From a checkpoint of a small transformer trained on Wikipedia: normalized queries and keys.
MLP neurons of a small language model. Each row is named by its layer, matrix (gate and up: input weights) and neuron, and shows model dimensions 0-191. Each number is 128 + 32 x the weight over its row's rms, rounded and kept within 0 to 255. Numbers have three digits each. A neuron's up and down rows have the sign that makes its largest values positive.
After each neuron's rows, "fires on" lists the tokens most often at its 100 highest values on Wikipedia text that the model never trained on.

L2.gate284:100155127118116145131144111178160166146160130155166161108136120088164147172126133196166124062044131144102108093134130114140171104107125157123178109211113093120095132131100108150134125160076096114142118140163129133084172106146163124144142146178159147185183136156096088093119173098116085119040168171128159140100135164074093104126103110150062078148065132093087078150136052117192089108176178114083118205088136078146130088143105089146172122116132140147135100176114110095145135150115099186117143097114168098148153171130074106145114156192121105168144107142168106119125125132082115135
L2.up284:095159172124134147177131112143144154112109130142125152124144146155194146164132106174197140060110167171108141088097136154078159161132161110123152114115147133122131118073089115149159115143192114070072126097110136126157120108151140109134120115172122164179167137140097086135110212174146057121077172170169151095196084125107129110143132142117132074137106133096115147123167070104093129152157128113165146127141167091181129125101085084148148143121147174162103139122097114131142128131137138174078119116110187107120142214141164157130067122215202109162138074069175112185136079137084164110
fires on: "h", "l", " there", " he", "ny", "so"

L3.gate168:129133175126145072180127201130098120159110151176096134124163183145168130078107142167083112078142110113148154177133162156106121141094097098188058128076125136108115134116158068097152150173090174142148173114161118139132139163142166030152094170092104154125097146112115177141120085114114099120109128176156142106190082142176073089148132129160089149063173117104072107070109133079101129159115109148120116134131108114189128137093140105128063080103088135149121090120126117154155087129111129131150092094131075166068153127139113214105099139145070131129189116095128151157080149169137137098
L3.up168:110103123118101102132142119201071093108126133189091126111135136116115117150074111126117171104148173123120162085102130134115107177112127071136172197126159161159119106179172036091138147082128117148180164164154078150110139140172088228043129115114164162117107170153084175087124163166134147161159131155100122148099176105176130125141120157075107133089165118074082095142112058097131125135118082121115122105151119158118153105068131141107123083148119129137075129148065193117101134128111170123114181117165166132062196115177143111153112152137111124096170137126101163164178164137133133130
fires on: " =", " ref", " Ref", "ode:"

L4.gate279:079110160112086114098108145159141199112172125108154107129116128128119104081146142170158204112158096126129118103121096129147030140131118156128137106131185073111106133104136057139109171136140128080154134067117094153075124102100112115155152116137083097123113113121184124105180103099161155113145094181142095144082131162189156101139104168105117141136175134082115125092153203093098106075158078147157095153195142124140109153126111111092155130097166096138071149213143187093170207129152132155173135125118101172132133078179171088070124115091122143129086129071089135095112095167141116127
L4.up279:172073112110121137065108149119134171103152130138177087137128150102082095121131123182166206125122067117097124116115156105066092121130073134119115092166144096123140162125158162142084191157139130084142155138082142125096105121077097124133175121118101106121143094108151094112110129145166142123144138189106129109108124158169132100108124119141127164108184117089135166106086186062121097096170135131157101105153119181150101187081127147112130106110164100076053137170163219084179186089109135137223111139097108134110155046113174102072088130090137139113159135064098162115115143134158124144
fires on: "==", " ==", "ul", "ist", "g", "erman"

L6.gate143:143111138156152187121103105097106069144127138159107124079161184089170150111136135115097184166149138097132184136105088197101121136100123177112180138076155126073109109144073124138084162099148182148114169091170090175162121131102114135119098150101079139152110108185117159121082106099093084102107101106109112174078131104055134085117099100110101166080124148137157106173113093089101063122107120147107098093144157135104114079121152146124150105057180091137089163116131198093123104096105112078091093118092097139157099129147064096091093158122095141166144150101190122098214150110128179131
L6.up143:123127111151106166188122100131117156122136096086161159157152098053133112095108119138078126102144111082137172125153100138069153129154126054157123108161110140126096117111121094132168215111096128152155060126084118190161156155111110107146135095077055122083160150148142104144071138086151141109133164116114114101160124121080185140104131174133100145134137163102131128206169147179132202144094094149145115179129152111085129115115135107095084134168201146120121190116114173179163185126156073153133120100078148145124152130084134208112078071117109123179157166100137132179100107080109138098
fires on: "ar", " C", "est", "o"

L2.gate5:052116139146158153139124116116107091134072129163116145153114120141164099166164165145140122080167139131153153105172162060154107103147128124048142141173088092166095116126158126155103158163112107177122136108097143182161173147178088139115150130073158087086101202068119093084182164123103078136068171111127193128133126135100150182121105131139130122118077154136139071159172103106172105148113182091123120161131113122118149071108073145103104115120141088182086155160141066129079130202115112132111123134127157107168123171091176111131067108114236091126136151094143123135087154144114149127
L2.up5:110100105165136164110159136178163134126101148185133129146142155148141116197117133079168170154137145079153115029129130118170096139180138171130103066148157122152098108165204154136067123153104121068124117148108162143145119150088118089137110175090153058096114188056091097132156153081175098105073128095167115081115083098108123140156080190179154118119122140156092140094101150118130126151124129090125136155098116183141091157136108132137101115115167121129099152147163137178040206173183102052123131173134153113131105129156125096110120094160166168159134111088134153143116081117119162144
fires on: " John", " William", "erson", " Paul", " Christ", " Martin"

L4.gate97:132163131164145075187126135169103104123049133138042091180151174154131106136135082070081134134165183084129185162187143103132153116107113126154141123157100152077109188123172139108112137071169136140137088133114139085118150137121107057102137134114111096136136094126144143138063053126121085110120112138078163137151095108110106095077113151087151115168110119128132118107128126124137143194131096100064126027115063160156121140156105077221134126118148117164089138158121124119136118075113111140081108162122144139134134109141095168146094123110048149113199100168150151144170151122169128161
L4.up97:125098127135176136148067153173105140074075126056100124133148109167156155142103052167118173142118165153163146167088149096094126050146096090122136097071123153079116123135154127116160113086129089102063150102059121115116157119141128175056129122115144124111081082140165081116079150087173099073180124126117190120134105104166129106121145120160102134118121086104116136118154147081119122136135125182143112077159137069108135099102131117198104132141143067200164095144087136145117186187117108104195092157096174083154137132155150129175146091131153154173155118067166108155143107113122121176
fires on: "ent", "ly", "igh", " major", "ick"

L2.gate164:120149104139109186126121134119137124124128104146156170114170104125127098148109121098192135079122142144099130140138152127197149077163088169141140121155100174171108142065147106086127122071087137127103131162185129096158099105142112141165129129116148132154090090138070120155110158158103088111105127130062135104121162240107102106101096196120096118153155122134139097143072128141212116082142132156110076133123193159095123154100094189159127137129159171187113131142152105161090142099064054163050061138105118095147166123096140140146149147161123138127103144160157142136099152164118071228
L2.up164:145103119150104154127151095098145163155167139115119132183146180142145102156102091099169144127118102154130139078171081141150142110133082115146108084091173124091122101122089147167094126153087121080130137111035085140135153153142093151081174151154129128186156104149126092163120128106136162121050169172150083080139146114120085128106139138117181145117210082144093144057128084172138153097121187106064128079151159198110133125183147093133136148128196135063116174140136095113053130109163108123159068137126114113132166136146102157106161095108075074095091173099158176134124167096126134176
fires on: "l", "h", "ar", "|---|---|---|---|---|---|", " final", "ie"

L3.gate100:128171167114147149187121180073158138157153085135125136080124147131136149142059140170169103063097058135106116164074167074145144073191206119138109147140088104146137137146126111114148142145175138088112158109084123187128148150170101125073140124060144125086046123132121150124116103129137138048216079157137116100152095183103116150151141060128087116155154116160099153094168157098154159094110183073216109161121135123113155127116157156175132152104130056156121150120159126189136106130133156104129103128116131155086119138081083117148136174132107109150117134127155104180155115136106125153
L3.up100:104140151132120143154155120156164121103146084131153139156162101100144132128118142113111136120107168100125108081070077162206105124159096065154125150127087136139134171151188133152123174136132130084117170148087175157135089121113129075160118111104112125101068073145081098168095116087140118140144093165098146116193141147151173111140124162146151128152136136077177164108174175060126205137085080125127135153104108130078100124137146129203127176150151058161119141143061130068140140144188188185227155126152169153076117131140139067112132143155119134090119123133107155128123113060071147092
fires on: "7", "00", "-", "8", "6", "5"

L3.gate80:133050146064074126140219129101153142101130104138173140126112119137165098092113126160081135151097118110132119124165128151110098106171127149133159106078128160152056149117119140098145161108063197105116172143145078165132142080113119055126149127122150097119151160103097166169139117131158089155167150145157073096112213097160045083080105121127081122112121120131124150129111125115094100100138141139124132080129102171143154097050230139102115128117135095058144071183114101069182134112158083152118134131116160101112178138084117113109137102105126158108108105124132161115112137041121118110
L3.up80:168076094142145145140154077101084090071149064129152193125078138097125161097168155170121152132131111166129101076124124192178121136112134149100127166142077154229101115084135151071098094143113096129152105117116141159142131110066100120166181135143113122133169144123100143171053128119118184101163176131177157124090123131189142146141155129096100118147142116216153180136150154079119111131182118126146114140155150162106130091139188142119077046125108115159129127146143141101165107082142108159141091163128180208122103142116128163099125099149150100118091125119137217163154131125153073102
fires on: "and", "ag", "th", "ouble", " full", " one"

L3.gate267:090135121138173138098176111124092139142153128120101102172132173137152172162128144090168117116062160153157152171159121122169138125113148101150140039135114115096080147137116143168049108165182115116111120070101080094131131102160175126136192099140132086148127089066153109105087143102118098094101155126125096154096136131137132145116203123088086116172084118079145127141174125196121103158093152086139096121072133149132154133160127121123158146123144101125131091122057169109117089223061107073143090160066105149142129173140146168104082108127074127127123173159139170185125178102187074146
L3.up267:116077154099086175110136137125174133140090118065132185084190102107159165146079152141117142116100163176112132175106129182099209142166117146147102115150088168140108164095134120091098110063142128139091099139151169107160076193108170127117099110151084124153174056198136100102115112104144122094142108142093151129133177111121132124091166100154155077082152123110128133087153061144082118101115137090106089121121082166142136171143082129116149120140144112179165106137093171114096151146148156100140141200128137052124105178141046099197163146129081185108102136118107105162111183126108150158
fires on: " major", "or", "ent", " Other", " important", "able"

L2.gate156:131048203131171144121107115167196164100116109050134159073157108155144142150114105121174085108138121103105143105182090126102162170111142110121150107122141143086113131121186076076157092181057083150132070090202171087149135111092172143128180153116119109169177153128147127139120167167147129152155125093153094120193080115111114139172119114158094098109118144129183141137118076102133136131084140174081160086122086151168119130136121117166112127115129101104163141139138123174070109155118125122073150138084159111094108189135148144206119169107099092108131120172166060178108144085078113144
L2.up156:133167192134135099159177112211127155175121135126133205136169070119146091153139117060122094146186117120132124103131091060092133146122187070169173109105096092107161063138123133079157179189103120109156103088136161118121098127087073154136104151116163127120167119139212124121142121065073135169131101144134186135114144157123094112083140083156180110118138119124154069107091141094146118140073062139110135152163130133106169115133069119126102142195108116139204148121158149133114142139146094097095077158130160111141126123117090132142100168117081085120155153134144142116131077114066148062
fires on: " than", "th", "ow", " or", " and", "m"

L2.gate112:124142140165072092127080146207146136139144100088134175114108194133169105095146072138116136129184109104107119176173173128094159101073142117088122091167097152154126131121166142140102161106078144118135156128127149089087145128144147119140091136150090176140173076132119144160131138126113184144150080103160160190111093039147127105164158123104062161165091120119148174105147138207117138127121119136109166122129188128129146094137218147110192083118150172126087124126077131133118168137097081141159081194122151144173172169099114084119168189121086155054138165159132161145104149100140137153
L2.up112:140147166090134067137109169185140112138118116063112193148129117148155150122179039063120133115136105072130111167141162158103136114162149111142149127180079122135141180131099109138169164099098085113159142151123090177192137086191138109082120147119186147164137137138150115088151079156082189116164148109196115166081071080096153074101135140181103089157127144160131168064126156182158109105175105117104159146149145123137155130173105186107176128088100154107143174149120118130124145097085097136105104143132143134115078151112179130078076150109113136094117199114131094084095112170157163138
fires on: "ous", "h", " By", "ier", "y", " Ser"

L6.gate88:137167118048118125145099139110110158140128089086085100083111121099090106122106152058127082093143176135124119140174106158155149123060115101118115147063082144110091111101073130103163117115109138145103166119146155096101132035108123134153125112123197101125153145065137113135097119123097125155174103189118119116202114135072143144200115185146086088140046136128124150102194106150121089197086092125108149114152124163144149100158110122081088099126135165122107125170064125148155145109118080110140128170102113087077103149123100113152106091142100114131212095117116154166147102122129166038
L6.up88:134119141171159129143110086126092123132146141143155087135111098114108098100152103107123117148160122129109179089135111192113115120142132154138179122126122094146134129046097125116162100155202119124128079130149138079163088115097135232145041157138136137079126142099081105188149073142109111131132120073116070110117156162126152099125141125115137065147130108171122047174171169148143136151141114170186139132175103149155138056126121146158172138175116118117111144135048130070138129073088070174117048120081131094167174120146106115126115140109133087112166077089061123086133130149120154068
fires on: "s", " and", ",", "ene", "th"

L2.gate204:048139147154152105110116094164162123102076095142116083165080119065116147142111094150136105098201131126103195176169141107142141120135105149140095104109090088089158154094173159093132167191083126137098138151161095148103106166128151171083126148150166204075150133136126150161109100102148110157073091142107065141137122068162083147167098135157139149116114125144164179109151096121160081118181169186071154165114136106167152127147150071075113097143113147082110110162147127069065091141109118142105093129111094133200123117123126131098154142109133146106087104152113185127089103136203155196
L2.up204:116127122177161083089121110167109107112096130149098098181108143076121172113103096109091129095153145108142184222135164098166150104122097099166086131071139101097124102123134119195183139167157140091087152171138159154108124171127111116086129110137120188088173147132122124082179120139120149158093147096127054158136104103149061124154089108149121140114169128180134167099114114130155093088163171141084166136195102121194109142118101110094147111120134053071154142100150145091091130124109143109135085125125099144203164107157099196083116136099116121106127112180130108142045110174160105205
fires on: " company", " r", "',", "y", "h", " (aged"

L4.gate23:142164094156163120119125075139095160188141146104116127102118186086154112137164113133102113144100114068150073096100162095094071196122152133102153109093144122075143120132079127082141113149164138067174148086059161101131069126200127176139168121122099056127080115169111115146115159137105138090153101162131146083107097119094159117139104127126118120089108091098162114094178161191161097096158126112173125108117078109113143062116135135071166096143106076144153087128082144099122147113084110099121139096096139080195080143183213159089133151101100099103106164136135156079113114171106071122
L4.up23:115202109087077137066148113112129086209106126141123099151065148081071133146112102140124121137151126085127040135088121151130102209086152161118144131086142125111145172127120089127087069161131113074147114150141159128177109133146140203093155112172081077103078107168113106153146160146069154103177152072080113137126136126119154110159098121104129095134150083187159081115142151171108114091122044137087087175159111132080156118122161133135179084133146146123116176169077178113166108100129166120150121117141111147110143106156140117103118175139097099047147144165099174114131097128094101151
fires on: "l", " most", "on", "ass", "2"